python train.py --intermediate_size=640 --tie_word_embeddings=true --max_grad_norm=1.0 --schedule="cos" --batch_tokens=131072
MLP neurons of a small language model. Each row is named by its layer, matrix (gate and up: input weights; down: output weights) and neuron, and shows model dimensions 0-95. Each number is 128 + 32 x the weight over its row's rms, rounded and kept within 0 to 255. Numbers have three digits each. A neuron's up and down rows have the sign that makes its largest values positive.
After each neuron's rows, "fires in" lists the words (lower case) most often at its 100 highest values on Wikipedia text that the model never trained on.

L2.gate175:099129110130152109134119091125151174147144156099117188112146195110056107138104207079187084134140119104117036087143124048190142145103144110151157160181148154162104145157151090097166096087111080126083170125081109139112110114159155150131152162133147100095133133106127161102189160138099112088
L2.up175:100136133095121111171053099095131124105106178149138088116132111151078153176088113125166123125162163110125106109112176111147160092111103113090182075194095118122122142182123074134117087137069152160158116151098097084086125114111112094122135105159094155109091170153075125094109110090156082073
L2.down175:178116099161130084072206120074153149140200129126066157155091178102151145094070155102127155151186052124130090146142142120138110124117164171183092189095142140089158139114144154103173139135130124092098100170156144167120105132220133103097201129139092115113143117156107100142118173149088068173
fires in: "then", "while", "currently", "science", "now", "lives"

L7.gate450:083137178148134142045130092132155208129198154113138131152156153133180094070089173182120089108143120172134120136147095173124121186162062099117104132201176085084143183163095116097106093206081093117169142157159132153151167145090150153101182101109115153133165160144158181138143092135127131159
L7.up450:110089137127188128145117182092086106133139174160122087106114130150101118138126156161064088102157129075131111149137116081089075086158142133170101134114124102149143120112097179160083108158125085118148177119105153131141169187125160131073097168094156122125147154106051156085082126203121143136
L7.down450:143177127146085201187134097095166098137096100101147183112146107150154143148154094078089146204206110157096140078103109155175172137087121138061129045084194105132132159121131144153130076114095155109111144178112093069110120098129140116115147074134072130117166125161121108165114182153092150101
fires in: "on", "off", "according", "upon", "of"

L3.gate499:155147173141158102143130108137148135122056112096156107121143136104103069191098148092129147113094076121140135203122169131077120145106097117143126061137098140099150169105157100124127115130119146111166158167206151092114119099165174108158184094165172154144111158144237152180099147148148136108
L3.up499:108163165190084100125100088106175128102103122092153152126175186050112118186089157102122152108103068108167113178120164105112101120157181165133124118129160155118168087083111126115109142099126110098110165128156169121187162116143153131151131088186178142146122154153163162151122131110154159097
L3.down499:138144090139135159085131142094115105138148131112112114130066134121109146140163118179130173144121206175091111080202124110130137143119157128106162162127156193121109099136085110128119133130127082117086062112138206098103141170129101166110076088179156115121142127102041182048153089140098144122
fires in: "joined", "married", "left", "directed", "together"

L3.gate328:157154168128113115138110149132106115071126143169126136163186155117061092145130159129149090090146103135090160155116141145160060126144160096140126164132152073115137147091102114081123137131112161148175195202199142130131108199090152136150131193096150173119139106143055184067177079105126152093
L3.up328:135102152139148125162150176091138142132153126090098181166165120166133083151086142149143146143148103143119106102111072127168083080113117109101123137105188137099149107101149196132096142162125089133134170146210147140180176122059139136125135153141151186088116082141069153046120135136131228117
L3.down328:091136070119127173113132112126119153121125092062130134148051115170178150062137140121078126178128099122179141123150163099067187077144118140128125089137097118112142177158126155170095152157123119118093099108061129129166139077152103173095120120158108099128091114102162134185107154115137085134
fires in: "were", "had", "was"

L6.gate328:163127141094158133099066154107128096087089210154158113112146196161156144080151086115111102106118131108118190110151184097105127118126099120099071138109088124122146131092165109107134135088143129149103131139150147088141139144106174146125076148094130139116177157142100116159182124138162093145
L6.up328:178102153095184114168119141119099125103147125225148142121169165153175154159120062126140090124077073097149146133121138173138116081155144099150132175155172153073172152069131174126123158138132122122118082133200150136151124127126132110100147139146143176090106177120090089162162221138145117148
L6.down328:133085139086137120112156160190127205081163116154082178130101088135089193186126110132191123145132092166174080094124132146149150176095159151126167159133071111130137137120131167124124132159110152115166101121121204147144137120148140123087155132104155085106120114153129119127119133113119120145
fires in: "his", "himself"

L9.gate64:193121099117123130056170092120126124120082143075138074141056155127147114108123203186080141080148149116121150176093131084159102132113077121130123137156151055166151174154130100091138105102097132195153098112082080161158053129161160130116104080139140081124114130217141139125174043128157135121
L9.up64:152130125162077150078163146097115122142088143118142134199056093111085100067156087139136143161193118137082127168109206100136141170176097153180113129189142082126149125078058090127111085077066140150092136108198109132112114188121146104121165154142145152108086124111139174186142114074151115092
L9.down64:081057164165087168110132074126121141138127144108092166091122147186121168145117129125174060128159078133177125083143116082108114022148169117076104099106109135101144137112171137153166122135166034134148098146106082150154146076136136129121167148123199165132119074089156090131085137117103122123
fires in: "in", "of", "at"

L3.gate305:136139126109137150167140128199094040119151115081163130132112159133126061113120106088084169139098090167134144136150158136159134158109138100193084131136122096091094143169182111161139106160170087122136062146096090198109147043143088109138100123125131072110176113123179081064129134040117121166
L3.up305:131065115112160169197185141154123091155163054081112159146145138129147124140150074130126171136130148136141137124119150144150133073110117115154092113089154067068095125144168167141154127112179126135099085114092123161184171101141161114115093078112121077095127094145141074077096181061079159126
L3.down305:146073095188148148115113134098137184101102107120133143112108131119164203135124099173110171112113162139115122154057124076128132099143150153050242135120128156139140114130084146093130095123148113130162115129110107130142087137112124120111126116131094110130143107107110145190107147122117173130
fires in: "government", "federal", "us", "television", "tv", "british"

L12.gate548:132097142136139100097137102124148158119138119142179120121127158130066104134111152203090100082122110135138130107174187221118111168140164175128115095206183127176172153120108078129083191117205113140156123141112087146097143081059111093159165125133160096127134114174146191148107083080130140066
L12.up548:148115166177097117117170174126143137071103147142198132173154205082124080136116121136109119065118104119104112119149112113117172211134118153122146134089113117125141103107153068117109118127084061127153154156154091153111092089174141139150133098078187102105165122145146162176053149124141114145
L12.down548:137143119098105165148122113117162144054099123093135114151141095105173176148158102138130120165127162063157142108181084107120107050115092130148173109132172117108141160127140152109205113127110148176163171062114152132124127154130168189145133153136070139067154131184121136110072085117126149094
fires in: "which", "where", "whom", "there", "then", "next"

L9.gate175:221095129079137166076130131099168146142124106166160125067078192128087140117191171029071116084103138105099073110073159103106129118121126137158191164111117128156141118097162108131156144121125129168120085128119146067064094152107093118198164097155168115111126194157100062166111169111159063076
L9.up175:132156138138120070157135147148143144144156067137132157132082131086151145125108149192081107146168122134136096127124118175099085197113110097122154107135106125208143180138123106144141142102186105123113141113131118153143072128126174161178160102137154175106170134124140172126127148156143074096
L9.down175:111129184096142111124107112181163161101135147137158091148092119110130116030092129116128155101123097152158141130125120108159127123096092097163143157132097188094141111103160115126134142183142171060126155164085187177110107151118145156142177116120086123163158104170104144120155135072098114206
fires in: "to", "also", "t", "s", "since"

L10.gate254:152113101077068116099151142107131125156090123140168104154091065097123057088097125114046080101130147116118091091124138169097099123093166120127149123120174124156121126092170071133136142141098132154089058093129122124170128133064144156212092114102064167141120101182162162144141109097110113125
L10.up254:223126152133140171126172140134156115117178091176117202116079089113160060144108107180115122178110179145172119091157118151100155138143121160095096122087117117191167149067119164142110178168106172114156082052113137154097145105110113155167075121155097156160111160181184186077127129153123130144
L10.down254:177018166113161135110128126090178126114103183077169113109168100155065113166121184083110104112168213135161139127143133099149161164158109082115087104136200123171149099098101172144144188147179141151139149129220175129125101205130143123120124103099079102141106123152139098179127122165170161147
fires in: "out", "over", "up"

L7.gate354:119149122066067152071140062139172122126077118144167107111073168120137110103158152137129127084179150160116149094164141084123082111117147114146145138123133108170161148147123099094128134201134136147116076145087158141043106112134119146144183128142146158130117136194140150090140070143107115122
L7.up354:161094089117139112117114120162197178162088111127162095133092143133148150174164140121132156139148198125123147081042133101096091101190129121125073155133157114144125159073099065120124109178125124132115110137124124094135081096123097120167164133183180118060134172106133194173080124097111105094
L7.down354:106160140159063097107130131154123188155103143076111137171126081161084131151120108114130220085129146059088133134124105139134103125124121121150121061141172154105185124120101112156108120059137113113154091122136128125141169120126115154149079097129112107137098144074091121092117122119115094113
fires in: "to", "into"

L9.gate425:164097160136144136088162139161108133161136092148147161123144131149103116145152139134123189166142156150098123113099151062136081200153070086123114126133155063160167124122146085147131107068158131106158080108134129126149120112130085111126112090216173121114198195139127168118117155111123131142
L9.up425:132129161132180165147149136107129108119099081140130089070100089113129123155154164119139135139089208141208090120097106105160182095136149057122129124135132153146137132158083146142042143121110116108114071090157084121142110103087127135159107146132077100168175136143156122079121161205138129158
L9.down425:136082135142155141133176067089063111130086102209112052136124076187107141148130148124106095119109097105093136110137138092156060111134111141121145103139148170142123088179144164155113202138167172187188148113070180100109119176122112127101079157167136088100067140126068128107147151086171140125
fires in: "united", "high", "u", "not", "3"

L7.gate300:159207193111100127148146115139156152145118085175143161064123137156156118143148149103091140097105095101118164132096169065180129145163121128177072169183169150133108150076140132148187155137087153123162123166118132062130134101143161104137184161106134132097179151181110155124148060157121167146
L7.up300:124118165147150132092111087130137175138104163143115156138088144135178139115089227117118073049082115130220087119134152052117102087142125147138114054141070135170110159112144136072117090085124147113123167070120175154144122091143203096110147138192101164096102181120119150110111131078126169121
L7.down300:180137077130156128087123092117100104116070148089130097118143114066095119131150119151173147201151118094118145085102096154148137170131090133145145092149142057168172163159167094085097113163086067149165119074129118095151164163157065064095140118157194122150109104117159131133145123058126186113
fires in: "it", "that", "south", "they", "north", "to"

L9.gate40:146137174181146142125168134082114151091097124127161111117119155096145125135143125158108149103075150148083116127161166162142169156108108144102130110155101144108175135130109113189111083189114150165149117066136123141123167066099088105162142089128076144172065172139155155094147117089181094167
L9.up40:085086107092126121129120147145079115112183109167127144137185080166127162102155117124147142158191151150090171086074142072123084128137124114136114073174194095116171140105109153100178207117087082096129159178167089075099126135168106211121185160102148139179124161123181115159155061101190130134
L9.down40:145093138132132166143165129135119189159141120128068115177089071119096114109106099143105146094086163186115087151173225152151172105098159154121124176177049103145173132128137083208109109166151141145077130099139156128144136102100075173137164097159131171080111166156153129125142183137148128156
fires in: "an"

L7.gate8:154140110090077093097130085165151152119095179092185096115076144155140106156143126083064088196132138143045130180103119130125148170135100106154169096183104060126124200100207124099177064125104189172170165145137137204096153129097111131139119151136083156127106148104085186161116132102097132194
L7.up8:159135154111149118146137150173103099161139141094181121111086134167085130170113133072170153202121154131087146123096096125105171160098161077139100172137061040126243116144125174118149081123097169127152118077138129135120116111133100142155074096110092145102118089154082164120144144099106141106
L7.down8:131080129109152136132147178121074117174104100130113118114131117209018152117144132159152146140116115135059142132167190112094104160122126097104095071116138117154162092099091124167070063159099122113126100087153115092099125172124137122125138144141076136163120106118127079110183084160143163099
fires in: "national", "human", "personal", "social", "gene", "atomic"

L12.gate264:140101170152142118098107143145191193121086127118203143148162162171164097136153128136145131087139082049065119127114154099135088159137130155110136144162157143139071177141056112147124139103155138116095236130110141182133100102172119138100133114123155105147137173114141167125185149096169124135
L12.up264:116123112058167109123109166172112132110097153098121158113108118149104167064100112171094205145125127121160089182136090160079109021107111107185157072103092130154094112168066147104119173134145133133144116109126101083124113179115132161132094119106100139116105106146123085110091189086085115123
L12.down264:143111141090176122140150078120164158101177158128187114171169117102190135133090113099160124152055100070110119116078121126180124220171131105148117150143168169188151189096193081106124101155168174167073104135120123173144155091180086060131114137143111133149134129070132116131117085112115077153
fires in: "was", "been", "were", "threw", "can"

L3.gate405:111178106129131138127143158153116151098095112090149103137204155104164186111095057128175177128112106135098085168078176172165174173165124126130084151077053151103142125121142128071097130081094141113168052165144043177094094100097079127148149144072120116172169197140160169123110103149141110124
L3.up405:124162058165150128119131123138118117135109155144151151132165064091130093186163115185083096129077209122108109130148121066163152115147145144143100087130085133166154163201080127120155083108136098205165115165131171135127108145127132084129089096167094167127105132123104126152139160142088128155
L3.down405:096122140132102143120173072134097183140175139117143161130164133102104157178163075157147113188090108154175203110113178119139119142090078115123033168099107104093138098158166134084147117128139150119113140121160081110099098128089120126159165136104105106129124113111140117121132097165192141100
fires in: "bogusławski", "wiwczarek", "rzav", "zaz", "vidzis", "kędzierzyn"

L11.gate69:159135105066138144077105138112137123134131149174112118151126092163123151117194140068116079148155078129043184094107158141065096119072118132166063078140092122159164103145137109057145179128141176141177177152105126132138138085166129144142132143131184157148117112136144146120216116053213169165
L11.up69:091101087129114145145100113145101130068149151141158166077142137119155142132070136147110139115090204145107092103132085177149092055128130093155147178105126197166147158167135144168151154183121091130136140110137151108148088157093157145159131110140129087163114079084179116110080163114104123141
L11.down69:168096107092148138099142185084135132176121118123103147084180154100112138143162112106165122152162089129107153128080173115096160143061084121181116070073151107161138126171113107058178199132169124136117148169091138123168171159135096091107132088111137074164112158099162139138192088065177106138
fires in: "the", "a", "s"

L3.gate316:124183100123183166076175140131163140105141083156130162169133151065120124148136103123141085091095118112155111101101099117132147171151144153165141127088122113141099148128095094139144133167141156112112116120118111107147157138160154125194104107113166123156140136174087112173085067103113133209
L3.up316:125117082162100103120220115146134160099146083136110178105153163067138143129185114101136143067107139102089134124076167194150088138070107138125143177185137148100125125102068091135144153141114094093057182120077159159146163168116154103124113098157098101129088168202168139126098130180127100160
L3.down316:168193151052163140160057179132101074129134143133096080146154097122145140175090112130183143151096135115093099128127123116125126114121124102126117136096137111159109119152189172193143116083131109162153116154173140123097110066098116121160183146127084117101166097104165098185145128121098136108
fires in: "station", "service", "services", "served", "she"

L6.gate117:155140176083082174135202085189163178104127145130145161159093092112129129106137167115086096146155126088100124142097135091130115155165110132180070137196137170169152116078168131119104122120130127122196138146081125128117091136165126119148081125102097135133140146158079136113186115090096088139
L6.up117:096108087188113111191129236114157168159160130123086148169108154174124115075119141140068143165019116124098101117154112175107155114142136147104168116138100119165129071146146174101059125120061112115136174081144108140143127165095151145155108089108149120139122133140120087111058187162161146070
L6.down117:110172144115124194093130089163126132140094132118118141169196137106078198176131162116127080175167125076091123101078116109144162089166113142137052144147137145156174147106139167158128136130121089098190074172055131114172110096193141196075136187167138161130114113121104173137148078076129091126
fires in: "was", "is", "set", "called", "were", "deemed"

L3.gate359:189155088116114091121071126116141108171123154129078111109148175101080093200129164143094133124144108121114110144108115126125055184080117116164130065141134096163132090120115109147155105189096193095148199154134090146189115121159081090130123134112128161159127147173121138163145119117186151060
L3.up359:136111065143100106128164115123096147075134051134119121096095149130117100129107186118098139099147042075120130123092145206146141077117101116174112118160139144113143148116154154143146099113144138098090110156128119166074086147140066183152115170128168083133244154096148137126199110107142140071
L3.down359:105139161108111126124131141104125115126117079121137111166113089105107160086151156144180118099140089141111056159152116082130134151131153101128166115192153102149062183141146150107086161127094105130108108142076089138113103106127128113107122156135082088104180115139123097119140087200118183195
fires in: "film", "released", "novel", "stars", "production"

L3.gate124:044100172108142127087127106093146136099181118189102113162120119109163086120096140083090114164105145111108193169134145123118118153154088119110130152176111080188099117131104080097163093171108117171149133097145088119072117141106173085165121166116135153116035134180171169106124136147135185090
L3.up124:183126149052164135104099085104125177133127100158105123140142089063083119107165142081116105160139113142122156129098129091087133123161083104077168166123130180156158128135116134105128037115132110144114130141139152121126095181169149104158103166129143125153124145123153116182077117101136159132
L3.down124:121111082109086132070139137208088117130040111103137134151107122121096129159112163097172200098130108135085131175130100163107056136071204132196131201110144145122114153111137149200105122096131110115062119185146102104160121138140136159164128136190149129134122156051125074154075144127144074086
fires in: "to"

L12.gate181:133103139103087141155152154094183163143092099111163107143125138120129131128147135094072073034158099125126135172099153076113117093104072097163114135177114100165160143069114101134153091152164121092083131132137134117115067101115120130173160144096145109129202137097094169080172087114177072114
L12.up181:112080139138111137134154137105160151160158093156165161103177195092165062148146120138091132114103111119166108137150114137099135156131108120082159161164076098136116132136186151124116101101226126098175143130099149158117142175140142168132116121052131093122130078143126160064115130182099143132
L12.down181:093041152118171171132083104127110124118140100095175126133200100189071143117080099114069147215156121179099118140058200123154167031160102114156088109119175142131145193119157144157099178128144151143125133179140120164160122098138154212048137192139146127174121131158188075155154175122150121138
fires in: "was", "were", "being", "is", "be"

L11.gate558:137123081121156136138165158093121183139135159185128139097139087106125176120142154149068072120134106131101136119114183200117070149172108135131163127129132194159143120096132160134118117148095113105134140156113106138148120052128142097183142093124067074107112105100162172106168123121110069107
L11.up558:132143147078117154057107124104105063144102148129185137074078156129106161136120131131189102116104147126092156155181090143118099129139147125150077145150125142100151105147164127124158182105126123110144113132146120136156151160128112106165196113087073082127153094101167105105172085127108101150
L11.down558:115067099120145111161150114127115099100105176146099159135138147155062119125144178138147110152144127123140050081132173127067129127117095150178123115148108086170054179171125181118122138116130139173127119140137176127127140126127112137124177137119123132180128135116100104093071157165120132188
fires in: "the", "a", "his"

L3.gate66:123165121115126108104102138123148145154101147172139180144120123082100133112156101150101109153163160076085173159136161071146120133146112122142137124126122121195110156120079125101094077154088152176182151151142149113083099139101099143164176135161085095143127108198134155152133071085161088117
L3.up66:158176168107124089153107126126156156185091170133122110141135139117189166190116103053122139166144131072129166155116124114124168128132172118105158152094140136150151118095119130091090099126123145177140119149154133122149133144113134131163139110158103144106137164144109148182084063100134131126
L3.down66:177164084130099095187128135191132133118135116059163080099142137118162136138136111102182185153085043123121136106071149183121090130085187166146100130084134205115181184080131130186133124116099105124052100119142056125206146110155153100140120173152138144135184125077079108147085168151134115116
fires in: "took", "final", "bronze", "to", "criminal"

L2.gate546:137157167075116103112114093156162136081093097118140169147140157134118125188159134137066165113109116118140156099140108133100079101199126102111115124115199150188105058096154111132129078155077150096150141145122136053152112107146134103147153143144126164068055133139139169127169060119150120081
L2.up546:099134104128089149080116157103096106183149103068096065105076102105175165194114148115131128115134085085192119069166221160090140111113152128124108142126113051158149160158083165130162185118202146132094114104135122088116112041143140130159075105119105081117154184120147115094127107103152114078
L2.down546:131097168134138117105126091150163161081095163182148134165090099109079094059166158148072098091152113133094154169139045088117141137141089085147114137129173132146110059053208088087151071154070124135084140146071065126139147180119145110110153143156118152071109108154155172197117146133099123140
fires in: "it", "they", "most"

L10.gate43:146172137132135118113188152081164056108116111110186158126149120121100171175120167123121115091125131138125137127186172099084125164105152157142188132106103123144129150137171072160097139178132169060099127095159109118189100128119175111133143118073117106138116071167174136154143009112108138047
L10.up43:152178100081167086098117133122132063058133146126154130098085103127142113112130163173130109166087130170108089174158147076112140139140086145132165116118118097101228143122174126101108183194150148084159085086114116122144076167118170115142174130146086164123138093157174128125176134102100123140
L10.down43:154104112166073095096184127161119128112075064098109154132130095105098105113096145109076102149130101165142146155162141119139125166081127137135165131103148140120149154147177154102121103124148088135127131133118112053116129180128090137135152137106145136082128098098092093081134112118094118101
fires in: "to", "toward", "from", "through"

L9.gate89:164125105051102201156155112143170131097085082110142113154104114159065132166185168183140157184193119093134121123105122106073129139136116161133155123107166139151141165067074091086101140142094133150104154113146089120134101138143232119149150142124145164107079124107104200113159085136123069078
L9.up89:149171130044139162083121105148099173112171154139135111163069106127112119133141120143085125175165078150115173127086180065086105083131104144173074125189088133117111123127130128141115146128177107124128115178091128118161104122157119110162156136129111143135156096067132116163160117099136105070
L9.down89:117101113158093147134132123160127086084120151091083166074107103108136195131143141099159163092141136159115147127155146172191106139122159118061105112128161110092082127106140092154120187110129159127127079125147141152192143095113067138134114082127090104019106153171126144075117158107100121188
fires in: "have", "has", "reached", "to", "had", "were"

L6.gate375:138109162104092123051162123134156117105128162078104104105055142114117132129103128118156061090122137102080167176147140082118092141149121084174121137171173112146091166128127112119098158136143104095118091174123058154061129081081116081178133199151128126099102115139135206128105141163030116150
L6.up375:139116152180157180087173119139186065108183133086105151094057128145138085135118083143163087102135105085133173127094077105134144169186115137164073175170189137116153129139109085057097162133105130058114086134127111189114152085132096085157109107146095151081074168112143191089122142144071140106
L6.down375:065155151175142196137128072113076147185142140107178141121093125106152170150109121103130090139148134117053096106122108150154176106070110131107074123101140138102142112128130166155090141174142142133188141135148095172131160171134129125160123026146123080053101117100123057107107083079134137097
fires in: "not", "but", "those", "especially"

L11.gate4:079120132133075181141143081125095113121152131076173146078182150151157107139111148149075074128133148061046131165155110163094078137081111154150124125101150189133076180170136122074107128177127167142136131044077105111125100019072091108129132107168112083109138101176175114164167081105154140075
L11.up4:124145099094157177137101102175143180132158096148092195107093096107105156135154120167131096106098135151207168124122119136116134121120125098120132089140156094106149112135154178106066169101170219090077103166141163178099120139163147130103164064152042111171145125124130136149147126146148079136
L11.down4:178160151086131193101106135122116137110119094099051127070193137111097138102126123131076141154137148133135124097122104153131157128085120129180139072072146109098138132100160110118122110105081062129074129140123161146162101101130121101078140120132180106187112168145163141129125127080107104138
fires in: "the", "its", "s", "it"

L10.gate614:115133122095108078073084142151075168073081166146140106117091118121104156071107190065092129055139127081123151157151153129121112203137080116097155119129149103199097107071158119115133135127107110196169117117111148145135090143126158125112148119129142105116088108183093095098143082160136171148
L10.up614:146060099064140096145110224111099115143057138082172122156059105127068163141120181188109117148175145138154074133132162063087130181114084129163050177109154134191174138075097137168134108137086048122102135118124134107136083114152124114140123160088150102107117111175175115187168148176110129128
L10.down614:128073144078124170102140138136140156088115110088135125090147130143112094130110127113092151123124144138146057123154156121138116175095140121139175128206181102126142030042109160151063107132115066119099085178139104172098094179126134211115164135126102106207067131135146103140119088123163097119
fires in: "of", "was", "is", "by", "at"

L7.gate333:110080161177129145150145174116148126144112178197183117121168117072132144096140118085075092128096131103119163119073130184142112131165188123076113155144125133126128071164088137153112115136089061123114184125123154114112087086153117146099161160096179107155145126168165171145183151112163087120
L7.up333:126120163092150191169158144207139126100137163122132174108151085152124115058057129128071183100142136162159164124099094146128203122117112127128138116125162127159118127106129137099153085101143160132124081094121126145091132166124123129115095138178055138108110147132124109078094111172138154140
L7.down333:116112097132102078128109091137123114094105151112175161125126195101125094112170167113128123208117137089138083166125076139138141124175196111067128071074110154110126211153110178151100202123135098125109197109112186112127177089160137170118089133120173086065178134130164082121141108140116134108
fires in: "up", "down", "out", "over", "back", "posit"

L11.gate439:159101105124097135049083094124166118118044125125137070117086140149079109110171134160128149110151075061145181107125136108150069160098122139208174098147151120149140137104105051101136093107103103171105162101124093122113121138175162108138157114143175108115114106093111139149080135106130143106
L11.up439:178113181142102142127149147060160068212123118148131131117132161127174136148162104166101168176181124123126060099072147141140103154157110130118122115111147128116126094131129120134143169159143097159093186153149130140078163107082164149120103099123127189060094058096164113039110182140128131152
L11.down439:098124145136224136160186142110112217095156170138113166103122114125140104115115160116085093097127132070135056074149154141171108072100110141136136099108095122126149143130118143126145069090120113132145196118137080104126162152140129239082122127112093121071129172192151166173192080098163105120
fires in: "by", "featuring", "featured", "using", "feature"

L7.gate484:116104193089110133106122103183166099165114100151167133131189102112110122136150213117060158097110061173133169077104114157115073130153107093134140149144112144127108143070111082103140076149110160134109138145181151158132145055044147114118161172140133157164160109127184104112134109128122113144
L7.up484:084155137067106138129142121167193155139140147139117101136121141138083119105189147063057068156163067094184144133108130116104124057144097088120117151092146181160137146140108149054132159138129151141151116132178160145097104112094148189163159097107112136134155114125152134167123144092152137092
L7.down484:102102098149071124108075106156138116129097156093168128097156151119195120107142147132104115122147138097148098092153095170176083128184147120083167108118142149171141107109104055155157132123177105088097134098102128124101113113090104219089116080149148164100169104168106147141089144147189078107
fires in: "to", "t"

L2.gate230:126138134134152126133191115150086184092089126159126169148123109142138144159113095152119132137136093110086089133184160132136104079122124136142137154118083103139190179107129182173181134234117053124134186111123048152120133125106120143127154165120128145147109136113146146099154103117168108125
L2.up230:078108136148172165053134154126188137168073123145054172140157156134156145164109129129150154099143080100132100119077139149177128106148167144173118113079126119123114084062054162051137159119107135121117146101075085144141143126109133187124150164129108153134153104111119117194158069036168165139
L2.down230:182108171098130110186104104090093146122155114166131132110093081157119153102085133074125146105110213207114128133208149167093173162134156142050173180113151143141175127103136096186139074159109125129093062137121106143168160152112112152144108131140183157081085082130144174129110182143220118146
fires in: "an"

L10.gate548:116135159118109083123141081122112155125111105136091104111127105062107106069138174075104126126091082122127131184105194120167112098122101137202140164067152096152108091137150121113158082112139134136142112230126127141114101143072134103145133139155097119190177170143087183144159128165161074137
L10.up548:145083146098159111092120092070141134122118102156165130108161149117119125178089093153076129120106179149144154135159134074136098090142114161117092077099176149098167100120190087136055128100113091134133073144157141110131167122123152152143132169130139162127101132132163189142093159090123170096
L10.down548:107125163193112138171134115182120139199176141164118089106082142103116148059146139143086145096122129141147134187067124125097142101105124149149155182137114093114165069110167144091142113120106156146179131137109135135148109141103124181129108122138103124147124082124143131120145099150099070122
fires in: "in", "finished", "via", "with"

L9.gate515:131142121123112129159158153108140147044143119146146162175052119097145077152149128092155121121107113080100181153144093021111073141130095112179111087164173109115141156098171101156117088173115158142116194135138156136130137094162148098117174182114216093123145142109161176159155089161183083149
L9.up515:130148160167141087129212126099181141166163107093103140200121098124113094142109094144171169082104102117089136113103118103105175161114129191148095097135169082119132131102117172146058107131114149159141191137146139197127132138164164154123162159158170137169110116100095180079145088134147140077
L9.down515:129064153103106162145177128111093172168113128108114136077142074113132142057078088110127118113133140193072146097081126068176201109135200138110157170132150055159127058131096123120098098180125083172114085117160141105111090115101171170129120104102161145071090129120110144084104142129138146167
fires in: "no", "not", "t"

L3.gate273:091114128128122112156146150118129052111133057102089113131129198097140146135081100172118164095095136137084159114106121173125114148085132132183107057143154162158074155114088095081129086158123099072183092070087054112125062123128129122180119132136122164140162119136147120116102097104103146156
L3.up273:154106062130111125130089183143127108100137139082132172132144115186138154143082182128094116134117080129084148089103145119127113134164121099104127102091164111187135124133138142103124168133072127115088099101108153110097124132129109156115130179178146107110169151166145147099077126055172165115
L3.down273:172045132110129127128132130137119131150125099064163144080066122120105111132123131180129127177160078127112095143116175130098097180136121108072143179118072081093157123118095148155145169149121085160122125144101117146122140120114123060147122134140112102080180101116194126086176150166193179099
fires in: "game", "production", "film", "movie", "gb"

L7.gate341:125101083135126110145152131118166119094222137124126050134109124169123109120207166104061115096134115093067151141080109112158125112170152088129098144119138096132112159092175120086131113155163116156149126131123153122101128095113102135161152087129182069139172179170135097148090111127123125111
L7.up341:131103122129177150144175102132136169134174100115123120146087079182141149068132156127148127170177177137150157080064127116105107140100070091135101193162191141136150203056109116132139147144137126153062073104132124141099123128125105083175175109120105130144096152154111148112127114164144113079
L7.down341:093126096131113187175113124130117173098128128107141169195168062118115152124136195080100167172106123124137176128097101090108116122133095125132123125123135100154181099114136104096097085061112116113143176137110135089146072119173137180081202161116141116125172106134134140162112079151129103146
fires in: "t", "s", "to", "oldham", "ve"

L2.gate514:103153139139121075097145079109159159103112071135207113147121124076068118139136139074147107141112134134112178162094150126155141196134120132129167115201148121117088193054198076198124084113159110155147112134116071200103137126098124089166145104189165138130098127095158164094181125127146169094
L2.up514:083103142121132085145225094147145130208130115139180156185116130089108099144134122114180167109124115153162104171079111142101153154121118164089176100124157153115082115057159190147108178157095117125100063106083109161152164151139165116072174060144174119093124134078116185130100154195132145112
L2.down514:182057102134167199142092135134110132130150199102103176117144147156117176108137110128122132111119131129113133071149148145125062115109123133154163163065058109166124061202112194154104207126127160127104152114126212063174129110147142161064104134114098113144124115120128102154078145147153168159
fires in: "no", "this", "each", "noddy"